python train.py --d_mlp=768 --norm="layernorm" --norm_place="pre" --init_std_o=0.00849 --lr_mult_qkv=0.7 --lr_mult_down=3.0 --grad_clip=1.0 --schedule="wsd" --decay_shape="linear" --final_lr_fraction=0.0 --train_tokens=91020000 --steps=11111
MLP neurons of a small language model. Each row is named by its layer, matrix (up: input weights) and neuron, and shows model dimensions 16-143. Each number is 128 + 32 x the weight over its row's rms, rounded and kept within 0 to 255.
Before each neuron's rows, "fires on" lists the tokens most often at its 100 highest values on Wikipedia text that the model never trained on; "fires after" lists the tokens most often just before its 100 highest values on Wikipedia text that the model never trained on.

fires on: "==="
fires after: " ", ".\n\n", "\n\n", "s", "es"
L3.up199 [102 184 134 128  86  96 116  87 126 166 143 110  92  79 146 132  86  91 138  77 138 116 100  87 129  59 137 134 177 120 159 118 136  89 110 125 147 159 119 154  93  76 139 109 114  94 144 139 170 111 135  73  77 188 109 132 169 130 153 182 152  93 119 168 134 117 137 161 103 154 162 140 100  86 132 138 120 126 119  86 140  90 124 131 177 150 140 110 134  91 125  86 148 160 141 155 101  69 104 125 155  81 103 125 111 154 162 214 119 164 135 135 115 168  49 139 106 108 102 176 162  88 164 140 181 135 190 140]

fires on: "b", "all", "ach", "m", "eb", "ey"
fires after: "b", "ot", "o", "is", "et", "as"
L2.up386 [147 121  84 126 125  80 104  90  96 158 112 102 125 162  92 120 156 166 136 117 142 132 121 134 131 106 131  79 135 120  71  86 150 132  58  85 110  88 128 135 156 139 119 107  73  91 140 131 118 164 121 179 130 137 144 137 111 113 149 139 172 136 236 135 116 109 100 138 169 149 137 168 104  75 130 121 127  97  73 109 140 134 126 180  92  98  70 111 145 157 116 109 175 181 132 138 127 114 106 112  91 133 145 142 150 169 159 158 173 114 175 174 120 105 142 133 128  94 120 183  88 188 124 100 114 124 138 107]

fires on: "at", "on", "ay", "ab"
fires after: " C", "l", "o", " c", "ro"
L2.up285 [ 80 131 121  73 134 144 199 151 139 143 112 122 199 169 143 139 180 139 118 143 192 155  61 126 141 156  32 116 101  87 127 113 161 138  67 129 160 126 107 152 142 158 113 129 101 180 133 145 142  87  69 111 111 136  87 108 205 113 145 184 163  92 139 130 154 108 106  69 132 166 112 153  89 121 141 127 140 126 139 156 145 123  76 146  95 116 121 118 145 127 111 118  94 150  99 117 150 108 147 102 108 129 172  98 160 137 151 127 117 106 188 169 183  73 101  93 184 171 124 109  86 124 103 153 102  95 117 117]

fires on: "hen", "rit", "re", "k", "te"
fires after: " w", "he", "e", "ro", " W"
L2.up168 [161  86 241 170  78 147 157 137 145 112 118 122 143 111 138 139 104  65 147 104  85 129 112 126 110 136 114 121  92 141 200 113  82 117 173  96 114 110 112 105 152  81 147 147 107 149 144 103 151  81 147 121 172 110  78 137 107 163 149 160 116  55 145 180 108 123  89  96 127 106 135 150 135 151 167  84 156 167  81 152 122 160  76 144 135  82 137 172 112  82 128 116 157 131 135 128 149 107  84 181 122  94  81 108 151 145 135 119  30  78 124 126 127 141 134 103  92 131 149 129 169  92 138 157  29 147 167 144]

fires on: "===", "\"", "|", "$"
fires after: " ", "s", "|---", "es", "2"
L3.up15 [167 134 172 148 105 169 120  94 145 114 184 165  84 125 103 157 137  87 181 153 126 106  76  92 136 148 152 127 129  93 163 140  82 106  76 143 199 166 115 167  88  84  55 129 106 139 130 107 158  89 136 145 116 161 115 130 137  78 136 123 147  79 138 127 122 130 150 156 101 144  72 127  93 121  72 110 164 148  71  63 131 158 115 114 166 119 166 158 140 114 120  95 141 149 168 118 120 145 131 171 120  84  66 170 125  84 108 190  72  73 118 137 125 118  80 129 130 122  68 150 162 109 109 171 118 119 120  99]

fires on: " is", "\n\n", " was", "all", "port"
fires after: ")", " =", "a", "b", ","
L3.up247 [ 74 130 158 103 126 107 130 158 123 104 167 122  81 110 108  83 123 106 101 106 129 133 180  89  92  88 138 146 122 127  55 173 182 121 101 147 125 162  53  81 142 106 188 149 119 138 121 108 167 135 195 164 174 162 171 109 171  79 131 162  70  85 168 111 102 171 129 132 132 147 144 148 150  82 121 164 141 100  95 132 179  99  69 154 123 110  84 137 154 136 151  88 136 148 156 136 158 116 114 116 162 102 207 125 126  95 106 121 182 138 167 115  87  97 114 133  92 125 167 131 136 137 134 129 143 126 162 152]

fires on: " and", " is", " was", "\n\n"
fires after: ")", "),", "ec", " was", " is"
L2.up718 [142 105  97 152 242 194 186 149  89 141 200 119 125 135  66 115 126 120 101  94 144 138 171 115 125 125 113 124 104 106 117 156 141 169  83 113 125 119 110 135 165 127  97 191 171  50 120 128 144 135 117 198 193 179 124  57 156 134 107 124 175 141 179 173 143 122 179 124 154 165 141 126 109  76 108 154 146 112 142 139 150  95 133 152 102 101 117 153 142 140 157 118 150  98  84 102 142 136 113  80 141 109 153 147 145 141 138 160 177 134 113  88 135 103 122  93 139 149 103 107 146 120 177 151 137 111  78 147]

fires on: "t", "h", "hen", "te", "ith", "on"
fires after: "ou", " A", " w", " W"
L2.up26 [154 140 190 131 142 132 136 132 106 128  40  87 114  83 134 179 136 167 165 113 125 175 123  59  94 143 145 117 141 130 186  99  98 160 144 121 135 124  86 148 125  70  93  86 139 122 110 150 136 119 118 112 180 115  72  76 142 147 139  89 177 133 111 163 129 119 115 146  59  90 130 119  96 152 183 127 130  92 184 152 115 128  96 120 120  82 183 133 158 114 212  96  69 147 142 117 115 115 150 180 116 143 154 111 114 150 184 150  89 173 141 102 156 117 193 112 170 125 120 157 154 115 142 135  85 154  85 135]

fires on: "===", "d", "c", "and", "ad", "ond"
fires after: "\n\n", " con", "in", "s", "==\n"
L3.up477 [110 202 145 148 130 118 141  96 184 130 181 116  66 123 124 132 142  99 106 128 131 117  75  97 107 112  83 113 158 118 120  85 125 121 140 108 159 153 178 181  70  93  89 141 141 107 179 155 157 157 142 176  80 134 119 126 169 118 176  87 132 119 157 101  65 170 143 110 172  88 152 110  91  63 145  59 126 119 135 131 127 108 178 108 123 169 126  71 116 106  78 127 167 152 103 164 155 155 123 120 143 133 167 168 132 193 146 189  78 168 149 127  96 138 120 104 116 115  49 101 171 111 135 117 172 137 168  64]

fires on: "==", "===", " "
fires after: " ", "\n\n", "s", "y", "==", "ts"
L3.up413 [158 103 140 164 106 128 125 126 145 124 112 118  81 114 125 186 129  88 124 127 113 131 112 132 167 112  91 150 110 103 116 146 103 113 112 172 159 182 133 149  64  37 121 132 125 130 142 185 138  42 122 146  93 156 117 138 115  98 141 125 168  88 160  86 195  19 181 135  99 136 113 127  99 106 142 137 140 132 198 117  81 143  84 178 140 145 161 111 158 131  99  97 106 141 158 134 102 143  68 126  78 114 142 128 114 111 146 123 138 117 121 112  89  88 122 147 117 147 137 184 122 124 143 111 157 118 104  95]

fires on: "und", "ow"
fires after: " ", " p", " h", " l", " H", " f"
L2.up439 [134 225 157 149 136 111 162 140 178 168 168 103  96 186 153  99 102 163 118  95 122 128 104 181  78 111  74 102  97 142  68 189 138  99 168 157  94 118  70 122  94 182 124 114 135 100  83 147 127  77  94 120 144 145  51 171 103 126 107 123 125 138  72 148  93 129 114 151 138 153 194 170 106 139  97 127 145  82 141 139 131  99 124 130 207 111 121 145 145 143 124 134  70 135  99 127  51 118 123 131 168 120 168 135 114 127 122 169 106  83  95 137 115  73 134 180 123  81  95 149  84 110 181 108 123 135  84 128]

fires on: "it", "rit", "l", "at", "ip", "ab"
fires after: "ol", "l", "g", "is", "er", "ic"
L2.up574 [ 79 108 110 126 126 148 182 123 106 138 157 159 129 107 151 210 164 143  96 103 202 150 107 168 195 130 110 114 110 144  89  96 138 110 135  81 154 145 100 104  73 118 130 137 128 157 148 114 132 153 122 152 122 120 150 144 140  39 123  82 235 126  73  96 123  99 126 131 104 126  85 152 178 184  80 111 166 155 114 170 132  95 133 141 124 177  80 127 137 152 150 107 152 161 138 118 163 118 107  68  98 153 169 125 112 107 183 174 100 147 138 156 141 133 206  95 155 134 129 111 113 147 127 168 125 104 119 158]

fires on: "b", "eb", "w", "p", "l"
fires after: " F", "ot", "ill", "k"
L3.up265 [108 125  43 132 108 172 109 140 119 127 188 119 115 130 164 105 158 115 137 161 132 140 171 184 158 157 143  79  80 133  78 128 125 126  79 145 126 120  84 152  83  92 145 149 115 122  85 116 102 120  99 187 167 173 166 159  66 158 146 120 130  95 165 138 104  85 120 161 198 137 122 152 133 163  77  67 167 150 110 138 162 112 122 167 123 105 112 108 159  65 140  94 144 120 151 129 119 113 129 119 132 118 114 154 146 124 143 150 174  98  89  84 136 105 164  80 148 145  45 152 111 148 121 104 136 150 157  94]

fires on: "n", "r", "an", "j", "qu", "f"
fires after: "h", "a", "y"
L3.up375 [128 177 155  81 159 145 107 152 144 149 169  51 102 135 152 115 116 110 154 165 120  97 136 134 116 105 137 143 120 130 148 131 171 112 103  93 154 179 111 131 173 154 147 168  60 156 145 102 195  98 158 123 147 124 132 146 149 122 102 142 198 144  64  99 115  91  50 124  73 132  94 151  91  78  59 181 124 129  86 142 134 117  59 151  92 115 164 136 190 196 103 119 127  97  79  80 150 149 177 156 144 128 132 126 129 100 167 144 118 140 153 103 117 146 104 171 225 192 121 170 132 134 136 157 128  70  55 101]

fires on: "ic", "te", "port", "ric", "ry"
fires after: "mer", "ir", "ou", "f", "k"
L3.up412 [153 146 122  72 145 139 132  90 155 180 170  92 120 120 129 118  68 142 124 151 108 169 164  80  79 141 165 124 107 144  63 152  91 182 149 123 152 196  81 112 138 169 144 114 184 141 150 116 114 154 128 141 147 160 145 118 107 156 175 175 105 153 125 139 165 122  82 104 188 180  87  75 163 143 172 152 114 119 111  88  64 151 139 136  98  72  99 101 155 108 138 102 146 155 114 122  91  86 122 159 112 102  62 147 141 169  93 116 112 142 132 131  99 100 155 145 112 117 170 194  98 113 110 135  79 158 101 136]

fires on: "ver", "n", "h", "an"
fires after: "o", "h", "ver", "a"
L2.up684 [183 143 147 120 166 194 101 174 114 119 177 135  78  49 119 146 115 115 163 149 114  93 111 128 141 139  81 128 115 149 108 133 153  61 149 130 137 124 100 101 163 117 126 174  68 147 121 109 186 107 132  99 130 183 104 126  91 104 122 111 168 104 159 130 127 103  41 142  87 131 112 163 145 109 163 138 134 196 130 168  97 139  94 118 122 179 192 129 108 104 111 102 157  89  94 147  98 163 180 149  91 135 121 129  89 200 136 169  65 101 156 129 118 138 148 141 187 186 177 105  96 180 169 139 134  99  82 102]

fires on: "\n\n", "orn", " V"
fires after: " =", "b", " b", ")"
L2.up284 [112 110 171 148 180 111 127 211 101 123 153 140  78 135 102 146 124 132 137 103 141 132 115 155  94 136  75 114  78 155  79 128 110 179  96 177 139 174 106  97  83 163 112 198 137 116 102 113  79 116 125 158 171 126 120 153 181 102 134 105  99  98 132 119  93 111 115 163 186 125 127 183 141 184  97 160  96 107 126 145 182 155 120 109  43 173 101 151 133 167 154 135 233 124 120 181 153 121 133  96 179 141 145 116 123  73 105  81 105 168  91 110 106 151 130 148 130 150 114 107 109 127 152 169  77 138 114  60]

fires on: "ic", "ric", "ac", "er", "ity"
fires after: "mer", "f", " A", " b", "or"
L2.up572 [137 105 112 132 185 100  91 123 123 113 145 147 154  86 169  96 138 148 128 147 131 135 138  45  79 100 129 126 141 171 136  95 110 148 166 170 176 134 180 152 131 109  86 108 126  89 161 143 121 110 110 164 120 160 169 137 100 177 145  85 120 152 153 116 113 111 138 149 194 151 142  68 169 108 145 192 126 132 108  64 179 123 111  73 150  41 104  80 188 121  87 139 138 138 128 133 136  66 172 163 121 127 114  79 121 141  91 111 144  95 109 123  92  68  94 162 155 123 116 172  56 170 122 136 108 138 155 108]

fires on: "==", "==="
fires after: ".\n\n", "\n\n"
L3.up673 [104 135 164 101 104 127 105 129 186 208 157 121  95  76 153 130 101 119 141 107  54 141  65 176  97  81 166 107 132 165 144 125 141  97  79 125 161 175 101 105  81 119 125 136 113  68 135 186 123 130 110 158 143 182 118 170 200 145 138 114 155 151 128  83 152  66 185 169 107  82 147 157 138 134 165 130 199 137 122  72  84 190 116  79 157 124 184 110 162  95 114  65  87 121 142 140  71 107 137  90 129  85 155 175  95 128 152 148  96 129 115 147 105 200 122 181 165 124 114 156 139 117 134 154 156 105 143 136]